Weights of a small GPT-style language model, trained from scratch on English Wikipedia: no biases in attention or MLP.
MLP neurons of a small language model. Each row is named by its layer, matrix (down: output weights) and neuron, and shows model dimensions 0-148. Each number is 500 + 25 x the weight over its row's rms, rounded and kept within 0 to 999. Numbers have three digits each. A neuron's up and down rows have the sign that makes its largest values positive.
A block is one neuron, or neurons of one layer that tend to fire together. After each block is what it responds to, as a language model described it from the Wikipedia text at the highest values.

L3.down177:502506538495556513514462481549492486448539517476494499475456483493449523473482476535521481535508431513511499489510466471527497477505490530494511500514500493548550475483496512526532485474496511493555511509466485503494506562496526513493496489504455486494494539512474503516522499508475476512461510513515525504510490487540505504483512500499476520484510563568533498477494494476506490527451480514522499477485523485457445485511523494510503482484514483467
L3.down627:430476460515511522539480474508447492449468465508499472518511478488474521452484535505482533491442461500493504482481471460518469492488519535497485480497482499519488485453521487455485490476507511473490482458486475496510448485496497508474515489509471556549476463450524527447547533532479483497543518473466536489555498526501498468552486511515540476493479491486493474515532507531494473457487487456494493483493472508522470458525541493514471477526419523511
L3.down890:494479524494492464480433520517504494523447488516521488492476491528487521487494482470519507475508474477539523509487516483486502528525512531476543492516530511493523480508485526503541533493488525514525506494462495528455522493477508484544483484520445479501512488497476506500446514497514524489457506524504543501505546541512480487472524498466488480508510503509474509521520460495486465499505522533502519510518438501513502488479519470499490521506526553498
L3.down1471:554526487486535487494497527503506559529432487545493517502471527498482481491466503496526468487519536516502459495505536450515496555494516480514489552488504520488521505505564472506483534458507489478509484474501464466479500490506506483488516492488528491515521534516479529505539508508518486509558497485506513503511480515500536491539509507531499537528466478498480465495509513528529474476493469476512524488498483491485501504525535509495488523489481487531
Second or later word-piece inside a proper name, usually in sports or results tables (D-one-gal, D-ae-jeon, A-i Fukuhara), plus score digits like 1–1.

L3.down897:501495504482505533468488495440461497456502508437483516506486486480483480528502479521501488503527511492493484545503555514515489501525440546477514541462523514516483488544511507477490526481446493558492502485492513504496531488516519525522478520452506498520455485491470486477506500489478516554503494511512522547494493457468506506528512446510519528473506467473525518533515512500494493502522437548505505517508509462519517519526507500477500522486503510463
L3.down984:472520484479523498486485457493496519514486521466543484490515479500520507513502511490522496528518521510502464512534512484512513506517520470537523555486495478468505521513490499517490573538534546524502481500466523467509498523518483481498502514509521461522482499494491511492521490502484486502524541522511509509475518500497509494523503463489524503554503464467540475522529478507505484477520554465478502520487470517548497484490512482458468517485530495464
L3.down1119:463513478478506511507460472498509557492491483485526487513487482543507491524515536535510485506486458521454515493520507515515484472485553455542474479536400472498457516520465473446488538530521478517500492484502534506535491485532533578519458503451524509496552508509500500491532515527454462525505510519474485485484530504474508537479516501442511505484545509522482486496492474445521516502486501487534513495512481510501501495559515508547519486527513507469
L3.down1407:527470528501489492524477472476548495453506526435496504550506512468524493506476494531515530531469471480511454511497522488466520491489477533510495519524501489449476532536531462507458497500511508457441492518520519522491483476508490519511571485440527502504495533478480518507485522515529491457460494509468494470543466496537495539487505499471534535483459525533535491527513522476452506546466485504517533483483485499465511480516512508522451527471480514494
The -ly suffix that completes an adverb (clos|ely, strong|ly, occas|ionally), plus whole adverbs such as also, later, only, again.

L6.down17:504504549472494510523505503479467521491531470492520436491502492536509483497518517485510462519511501482465512482524531533433510547500530508496459522475509537468504502538484474529508449478491491519475507487488502485492523492525443478520508482510501506481545461507547482504499518446473449517445504457495505550479439489500473506505517454422527497560458480510491509441493530528493500464479523506491488466496513489489530484486450509503549525494498509489
L6.down130:451493535503506475507491540495475474491504530490476531493520485451463505527517507529551496476448514460486510514529493531540453523496489488496511531539520478495519489426511472514505475502469502530487444545476516450494496502518465471520521515504488515521469496475495472485477520498454535509514515506515518457488498525494479520472529480527523465462537524535510457485475516493482477489513501488488520495512455544500524506542458515479539482498516519438
L6.down241:434490524508516519526521535505501500500514538485507492465459473514489506497516521466503446499518516524532511514528538472505494517490484507460491550521510507433524489476463506512493496491489527500527492518513519507542522493479522520516522504548528485533500498501484451518483477534462474560498495516484482511484486492500497488495487515527476542501519484483476460490504535508534465519500490469484530481498499484559501529521482481480511471454554472454
L6.down280:487488509557471500495473531499533486491560515510504527492534487505501536451481512498507486509443503472491509502536509498567472557490485467504526507565529490486502458439475510496506511509452539495502475573463516475528524493477508520499525498521474520539451500468531496455484468552541548513507497522502447523502506512542469500449484502476495532508487518507516476472539560525449453488505486493524528524506493514484504502542526479517536487516566495502
L6.down355:489478505483480526505543500496468457566491514498501469523543528500536510499469453470472551529512522493432480537446549513554520439519503482474474486494520482458508541526513525469507538471497451493474463476506549506507472497529494530513501501483496505456521534503536475541499471471520500473518502506495469504512480442550463529561471500507491501496471476471517456474480492515467432514514493530517523475523473458527481479524497467464494508523464533496
L6.down420:513490513501504510472508500521490461455509492509514456465544487515520483531466537486512515560477504524482478503465504498508485478487527518508504492518511537494439484512473471525445495502549477498492494550507528479504493474473477506491514497497466551459486532447521519569474516491511514519481521504490509541431497486448523478496505509502529480506528541527502507520484522516505507518502512432497543515508548482484519480524490553492453488497528524497
L6.down568:465481487475477483495467478472525509542500475463515443487482526480514500469501470464541508467490489472511485497525464523539527547506509482519537498493529504538510474498508472517497502497514499486474458502499485481508492496512511520527505483509496492459479505473523502509511487489521467478499509544518524494487541475498512504505528468488507479502517472472494508471524477522537551495524453502451484523500556469464551467526501487464502499518443501514
L6.down615:476469524538501502535496489552500437540486544458480508489516490475484510535540536486558480537538495506469514533505530479502480525520506532484539489534497466496532473502463449528507491508490511506506484476472474443545472509510472525505493532496511522529465483505487475440507560483454509523471471543503543501514469500509481464521510478525452486472501525477537489483501574525522512513529503493500520538520472483511469493514497479496497479476529525488
L6.down718:523511505523425497467471525493476486453531503471493526521518493492485501494491456477496550510494512517483473494512454495500475527506516451525490517517456501525471475490497489514506485493490472514495467502470487505522504499485451487553494550477533517515488523442480495467473504511474494508484493528497501527491497493469518536483509486535493449529485517508531454519488574495513487491501498468480483515478513468462464541481448468496524496515496499440
L6.down780:510526483469497466500496469531491472511505513503495498503490508512495489493525472504464548471452543492453489481480483518511497515507495514504497511506495492473514471481474459539496459516524494550471483453501473510468498522535522495487475501468471549495488494452468472493535478487474480482498517469479494525477469535499508485499504523487491487455474531490448499464540550541486537566476539504502476481521523513480488524445503504544490479497509496537
L6.down867:537506493496489517488517508510518472480475543511497537471490466520509505547526512499503497529498484487469517481531486503535484550503538494499499451545497499459505532481480522520518529509464453490502503531489489478540510435499470481470538513475568509484493530519435460512464557506521491522530516530549519544491513463482530521459483504499502479493479510444519506522476516532499525466511506492488482526509467513504495518530482497500486513479516541463
L6.down1292:477495518476483535496541528516485495477512518520554553538472485493505512482505522477539500488495494523477477516522488501504472491478516498499518497505522483515497495495472501479495503510525506464471459477504487511486516518498475508520484489487494475477501515529489525490488518516441537462496472514495545498502475561492470476538490512481490517470506534481479481491533562524477476501462492491544486545525501478503534477472462504486464507507556544490
L6.down1309:519491510464542461554514489490488482494486504500456481526486512511527482502465516446523477490527492512501482499518534534455508514500465523482450471494507472515526452483472514513495509547505466494478497530533523504513482541502497491463496511506497488470510518492486513520461508467529489505503497500469470497490525551477458487504495507512498484548483504500486473487522543486542499514517468514530506485501487485502523482499514459495523539518511467463
L6.down1319:477474460525538505517492553487455492469493517530510490507472535456549547495486518504507481491487482540504495499505470494520537527498466463499482489498534485505542509476505526513512491532490542508505436544511511492477491507492504498506466497510479497489557542485465492502480485496492537572484524490501489554496498505504492506495528506465452460468504530524500510498476534521461527486487500465481539523496486495519498513502475470499460521516516510486
L6.down1420:485485501515505486496515475477472452475497467484507492516514479500493444460504521513473540448505511513478538481518452512490529502519493515502532543533506473512486500565474483531477520442517476488469460472483505501495491520514484530497462476486524536507510508465452489501526525474525505512511524548491499480487477499516517511540510485483553530513514488492549448542536497517516497540536511513514514483512497507504514477493471425463467544475529485484
L6.down1757:505488489513480488515537540493465453512515497482557541476519433516512497536496495507476509466487509516489486523506473504499505460487530532490511518509549520561491492513487493503510528468510527511503504514491478497492484489504472507544487438502501525471533557486512450479506526527475490522501522517516496526487485503506473474539521484475497521509475518509493506507488485511528519489528487508515501465551528494504494528505484442530485504488520523509
Digits or numbers in the last cell of a Wikipedia stats-table row just before the row break, like totals 28|2 or 6.2; weakly, other table cells and row-end pipes.

L2.down1478:505494492496506494497493453525511481510500503539498472511498474510521500460472505503486465518518461494479450451546517431489552501470534494526427477502526506534514562533486509453524529474490504477480481518534465518490480520468497516524526479520486495484513483541495505513554472485477508486488492485493502497471481504528483497507499503486524493481515506491522522418504496454504512490477522498538502480485512485463481543469514532491501488510505515487
Table cell ends and row breaks plus team, place and person names inside wiki stats tables and infoboxes, e.g. Boston, Estonia, Nashville.

L6.down3:452528486538481498524499484531487513504470494537520505467463518532491507518491485503490501529493466452565497513500480543511506510497476488476485474486449509497537455487502513460534503510510536499487516520488556460498506507538491507525507516514440491508496540495485488490522479499477436491523502525469478495548521545468465561466511479505479512482509466435522525482505481489492524511524467510454502531445478508503520473463515500525500489469518513491
L6.down7:496527515484484493447470521506486487475484460529508501468460515488547462513494484530476507562502489502515465482509533484484480481547524520461504499502485542503500501520494533490495474488510486515476491476461545484482530456540529506450498508516507491509528542502521480475537471521474472508519501522500547496478524495514510510475469501493485513496529488505483504545526537516481487503504518536464521500482487482506495470512473474496488480506514484535
L6.down220:532494493498490493494482487493450495482467444513493489497464510450490519511503527553513495544515467531525483510467538498472460483476478509490529494541501470539492472461459507425549498506536517485554523518474527481483526519450496532486470533495492503490496527475505504514517508492511500481502507534545530496552561499521452510523539475464512505504508551533492508492439468508510491513490514487482491484471501502493501476490511503486484515480509508428
L6.down307:482506498505514501487504494482518522470529508507518476529503532495463493497496504551474511492522462502529496510474471530511486445478473490499442496535483458494494510483539481487502504512517532496523494525500459519464505572480547544445495469510493513504517526496505473571523511485492496506530507488522483499471460471530479454550514521504538497505518507507461521463479540479529460504486443501494485491483518492540483497500542477483491503484528504468
L6.down442:512524497490522524523454508493513475551451474547477498477464537531434475501487481473475501515499498512508510476489542465500518484497517520521492534495515503496488524478510519521429485493526527453517462512509509507507492468470522549512501533465477525499459469477467493479516504524510457506513468545493505524481515477508539543478510490491514491516440477498463529507523521463537512455514463509513501517493521474482477455495510515533485486446496508479
L6.down575:518522491482538529491506533517471438498497484487501487497458477530502458506548507478501533457503543533490489492500517519461506504500479514521469520432504491506537499483487523476484496539541492491499486505526459496505517489538503464538511537476493498487503510518508511469490475492477462465491536515500517500489497518473514476549498514513517515516512456489456509525483500459519509504476504504519481492465471526515463520520512527509518492452539519467
L6.down586:501520529502504524485483500526490516494500526514527474470547510490483479486492486549524525510483561490517517498514490494486507473522491527477515448504494540468477524506477522486508495504481490462505488527498515546476537537529506483487469467461503513506574493479512499494483497536477425480550488525481496473485497506504506519506492492472515501476469472513530516519508480482499553473480503514512496506501516470481499523502499523517467461450469499519
L6.down770:484514489482490503496495529525464496511461506479531485480499489505519500509477461504501545482552513522517501478485508478447519489485482499475511533543499489511498535548474480459465518498456441510472485474508501485526554487516527489478517535460531438493511509550519498528485478513481485483502512528456493489490494498439490536503534483516531490495477483507463495513512503515520512501529511533474468441460506541521519502511514500479512490541464509483
L6.down785:509557484562514468517505547545509483509512473470472477488521457539518466498472546514516497486540499463504490533508500548476507455482460524524512503515489510492511523495502525487482532518534528508478493515503511481498501490478497503459469520477564498508545481544502510470504523494466509515479516473441449480484504548489467455508489486539485452504481461461511518434529544477533464483496505504484471554487456481495515537490528500525479516514504499507
L6.down805:511520471468518487489462516490550540440487508510523482515465496509544471485484507493478459483492478513500490546514527472523512468512455514519486524505492483494489509510491476520506542505521493489515511516541500495501453510468469507486494492514553494465497508527533519520468454501472460469514508456486491537506477479481495522510427472498561470513476501506533510466497513504502508522479530513501511492554477478491494546489480459503554487513503502518
L6.down990:505521477505443500501495505534498468535498539484491500485502519496492507489527495484477521499481499498496509496492447504513488528517466463480517490519499500509481506498490465461528540529503553495476470528466496534466513489516465507524495504504474468531492503495519493484512487515503470508487517518500495479548546495532442539533502470472518514525501520475516489504516502474488507483454526516503499481442451513514507479504537492509467487505463454467
L6.down1172:478476487473550492469504505471501498479479502502524528518492503448489474481514501513545496493485521464459468498515512503522503506510511467577467507511483496519555437509478477490492465490509531536465552451484505506529507499555474530495436459472478498519569487486524506452490468520476499512506499525473521482507512494514541452518473484516514527460480458479507489458543486506467491475491501472453534499516478491507519483485475468507499499545497473478
L6.down1394:521522511528540488498530501497505496495497517507480497520504480500527462491502524481510474470527480495472490440468546498438490482517518528525502486434468478482513470493518493504480528473564471472481506538524510512476473508460501528457474480480507513513527474508523482496549539471482490521474495462538470426472509507484470496499519504507499500506471504538529518503536515524520468496462487521517502525487479468506493534465518542516507553497501556435
L6.down1395:491509495494534524538508498533462487501497516466524473476493489520461535490520528541475501494484472548534523514488530460515493506513471505526533483501487479504494480499482457467537465496541498501526538467523506498494466477504549489493476518506482468469490505493503466498488469465483482499499524490456510549470534459477503476488507493468540484494492493513479488519494472495527507508517487475509477508457463473483539512506496517523493483500518505520
L6.down1607:480500509512480504493489504498515501501475477517464527522535508493503502504485470516517485528546499489442505528497490494438534479515540478525469525456521502486518522491520519499485524508530475513460454477530474520502525472483498509470468508508439520495514512522497509508459534459572492463506474493465510525484474478474474574499458516456515536509483481505486502505517488513471525523500508526508525498446522489530513507518511519491493496518529513518
L6.down1645:496509468518498517518477477484532461463532497491515509494447456457525492456512490486499473484509499520496530513508532494491462476483470508552476518513465516496532520466485459517504512459465515508535503546523447465490483495511489521500495541486482484503523488510509466519441522494496489532498456517480484559491499490487518484511500527477495480516456504502522513502504491479528478517538512536501508507526475530471540486503517494468512494524526472488
Mostly "as" after verbs of regarding, describing or naming (regarded as, labeled as, seen as, credited as), plus words right after "was" such as named, made, too.

L2.down1389:520512489491459530501493520518555492483465497485475541524512483496534498491542547497531519476535498538520498501504490507514497473511480456519507446511430432514524502505482459500563512485524542506460530471521490523505516490478485547477475510479515515488489509504504515492484508535496488563510533501480493495527507498506489522517489532483482546511518469481468437501487503486503549559491480461503518507492481526494496504498495484469485505469488548467
Copulas and linking verbs before a predicate, such as became, be, is, been, also, and the intensifier highly, as in highly selective; occasionally ordinal "th" in race results.